Weights of a small GPT-style language model, trained from scratch on English Wikipedia: biases, attention and MLP in parallel.
MLP neurons of a small language model. Each row is named by its layer, matrix (down: output weights) and neuron, and shows model dimensions 112-239. Each number is 50 + 12 x the weight over its row's rms, rounded and kept within 0 to 99.
After each neuron's rows, "raises" lists the tokens whose logits its output raises most directly, leaving later layers aside.

L11.down293:49 30 37 62 34 52 52 40 25 38 41 55 37 51 62 46 45 68 46 49 58 59 44 34 50 49 30 52 27 45 55 64 57 57 40 46 67 43 43 35 48 64 47 66 44 82 29 70 46 46 52 41 37 26 50 48 61 53 75 49 38 39 64 50 46 29 61 51 63 72 24 48 66 45 47 65 52 44 67 61 52 38 58 60 50 47 49 58 32 56 64 58 48 26 61 48 75 44 63 48 52 53 31 56 56 37 54 52 45 49 44 40 55 64 47 27 70 46 59 40 35 65 47 50 40 70 43 52
raises: "t", "ing", "atory", "able", "ement"

L7.down103:47 43 45 60 26 49 50 54 57 31 48 72 37 46 52 52 35 50 38 54 42 46 63 68 45 35 51 58 58 28 57 54 61 46 44 61 64 63 62 44 34 50 42 64 59 37 64 36 61 64 29 59 61 58 56 59 54 55 69 43 54 55 33 37 37 44 51 44 33 58 59 51 48 53 53 44 41 49 64 64 38 41 44 53 48 55 41 61 48 67 67 39 54 41 39 43 38 50 42 57 41 63 35 68 55 57 73 26 38 53 66 57 39 77 71 48 67 44 47 49 55 70 70 41 68 50 45 44
raises: " them", " its", " him", " their", " it"

L5.down58:41 67 59 49 54 56 47 50 44 50 58 50 47 49 55 42 45 40 50 37 26 48 51 59 48 71 45 66 44 48 52 67 47 56 61 48 71 33 28 59 43 54 43 55 52 60 61 53 62 59 41 36 54 69 69 51 60 59 70 76 77 53 65 59 33 44 49 45 42 44 53 74 52 34 50 70 41 46 30 39 36 54 42 55 52 49 52 49 46 53 49 73 43 70 57 61 44 49 80 52 53 50 26 50 43 38 59 57 49 47 48 50 67 55 64 50 59 41 34 51 61 44 68 64 48 52 41 54
raises: "it", "ice", "ite", "itor", "ited"

L13.down550:57 46 52 76 57 37 73 47 55 44 50 54 42 59 49 39 40 93 66 54 68 57 47 57 48 39 48 61 31 21 47 56 60 47 36 56 71 35 60 55 27 76 39 56 48 48 47 58 56 32 50 27 47 52 37 64 46 68 88 47 67 58 54 51 48 36 51 44 61 60 43 76 48 42 32 35 42 39 35 50 51 59 61 66 38 52 48 40 60 51 44 50 17 59 68 49 38 49 56 79 43 55 41 56 28 49 52 29 62 44 53 41 29 09 59 59 50 60 63 38 40 50 48 43 39 44 60 65
raises: "led", "les", "ja", "le", "ler"

L9.down470:53 49 74 62 41 37 64 48 20 54 52 38 50 35 29 33 42 41 54 58 64 41 50 45 50 50 35 50 45 43 63 42 38 67 29 67 47 55 43 54 65 51 68 32 34 25 51 41 49 50 71 62 64 45 43 49 56 61 61 45 55 55 70 62 47 40 64 48 47 78 43 61 35 49 51 46 61 40 27 59 46 67 60 29 50 69 44 49 65 61 46 40 45 46 45 65 28 44 49 55 65 41 64 48 56 40 64 58 61 60 42 48 51 68 45 36 52 62 64 60 58 65 54 59 62 56 32 49
raises: "ive", "mb", "if", "ives", "ent"

L11.down336:19 50 81 52 40 39 40 53 65 52 45 43 39 21 46 58 64 52 71 55 66 58 63 47 70 60 49 53 60 39 63 50 41 37 54 53 32 38 58 40 36 48 36 49 24 39 59 55 65 39 51 51 47 56 48 32 63 68 69 56 39 64 36 50 40 45 40 63 59 68 57 52 29 63 47 69 43 34 36 27 37 45 38 44 49 39 35 55 64 50 69 34 38 61 52 61 52 65 67 41 42 63 55 52 51 53 68 33 47 48 70 67 22 66 56 46 44 66 54 60 48 45 73 55 55 46 56 52
raises: " him", " their", " his", " them", " it"

L11.down158:44 58 72 46 24 37 41 38 63 48 65 47 41 23 52 43 57 56 54 63 47 59 41 68 63 61 45 35 66 35 66 47 54 41 36 46 48 48 50 66 59 64 46 51 40 58 50 31 80 45 69 42 44 55 46 31 48 52 39 54 48 54 50 69 41 44 53 54 43 57 64 59 52 43 23 67 39 60 33 53 42 59 30 60 57 42 62 38 64 45 40 48 36 55 47 58 75 42 51 45 34 34 53 52 57 78 56 41 67 42 56 54 41 71 63 44 69 42 72 33 35 41 72 41 48 26 61 62
raises: "ually", "ently", "arily", "ively", "ited"

L11.down646:44 46 62 47 52 69 42 51 55 58 58 48 53 62 54 43 41 40 57 39 44 36 38 63 65 51 71 59 45 58 65 50 37 50 54 67 38 42 73 55 38 36 46 58 47 50 46 32 51 59 61 39 51 45 44 50 51 57 50 44 49 47 53 54 58 40 44 34 29 67 48 32 44 64 41 87 37 42 59 36 58 54 64 48 57 39 67 49 57 77 61 60 49 35 67 51 57 51 43 52 53 36 46 54 33 39 35 51 71 76 52 52 49 50 90 53 27 41 57 54 46 37 47 30 38 57 59 71
raises: " winning", " championship", " tournament", " Team", " teams"

L12.down722:33 66 66 46 55 47 33 47 55 56 53 39 55 33 47 49 65 47 49 40 51 35 61 38 68 47 30 35 70 23 46 49 59 48 62 55 50 49 58 40 52 41 35 56 60 56 35 41 53 63 41 65 59 67 51 57 60 47 61 57 49 55 47 34 55 21 40 59 28 42 67 72 52 61 49 41 41 41 54 51 49 35 37 30 47 48 39 34 53 63 61 34 60 51 44 40 57 40 51 49 45 73 21 39 41 47 59 47 46 50 84 66 60 71 46 45 41 57 45 48 55 52 46 40 50 38 55 44
raises: " it", " them", " these", " his", " himself"

L12.down364:34 57 76 49 41 29 33 71 63 43 41 48 65 32 51 73 45 37 60 54 54 48 65 58 46 46 25 49 46 62 35 60 42 33 63 69 42 91 50 41 47 67 39 45 48 39 53 48 64 69 32 49 52 48 58 45 40 47 47 65 54 64 49 57 56 36 47 78 33 66 45 37 37 62 44 44 41 48 68 60 42 50 31 38 42 68 46 40 70 39 58 42 46 44 51 47 72 32 71 44 47 55 39 29 42 35 55 46 63 29 58 49 45 82 62 61 56 49 67 66 51 39 64 42 59 42 49 67
raises: " these", " they", " their", " his", " the"

L9.down442:30 42 32 35 57 55 44 61 57 54 38 57 71 56 40 51 71 62 35 89 52 67 56 63 65 47 59 71 54 48 37 41 41 42 44 68 65 38 38 68 42 58 70 52 63 50 66 37 66 37 41 48 72 55 32 52 70 49 54 60 47 57 43 61 47 55 50 61 43 42 55 46 61 49 57 20 51 48 59 45 57 54 57 39 57 95 49 22 42 62 50 42 38 27 55 34 57 50 40 47 50 59 57 39 51 50 57 49 40 51 35 64 45 45 44 49 35 64 51 31 58 69 56 42 55 51 42 41
raises: " album", " Music", " film", " episode", " films"

L12.down60:58 68 41 34 60 54 47 31 61 45 72 60 41 57 37 70 77 56 88 48 64 62 58 56 50 35 51 45 41 35 56 36 48 34 56 45 45 68 58 47 56 35 49 57 82 48 48 59 49 51 39 20 51 47 42 48 41 54 48 34 54 36 41 44 37 56 37 67 39 45 35 48 53 71 46 60 48 34 55 48 33 25 48 53 45 44 58 61 43 45 71 74 33 50 43 76 63 58 63 49 36 56 29 56 48 27 44 46 52 46 67 72 42 54 47 49 49 54 40 56 69 56 60 47 68 43 56 56
raises: "re", "ers", "res", "ros", "ration"

L13.down375:61 44 51 47 69 41 49 48 43 49 32 55 49 51 31 15 39 49 47 78 41 50 46 50 50 61 47 61 42 56 48 33 60 48 50 51 51 42 43 41 77 46 50 67 55 43 50 48 37 43 63 25 51 53 53 51 66 18 33 56 57 57 56 59 68 56 58 71 44 31 33 71 63 67 72 64 41 56 55 42 60 46 41 38 55 51 66 56 28 44 33 73 56 62 45 45 65 47 44 62 52 34 46 46 56 44 19 51 51 46 34 58 63 10 65 50 61 41 54 51 27 52 60 47 55 44 48 51
raises: "eded", "ed", " made", " performed", " created"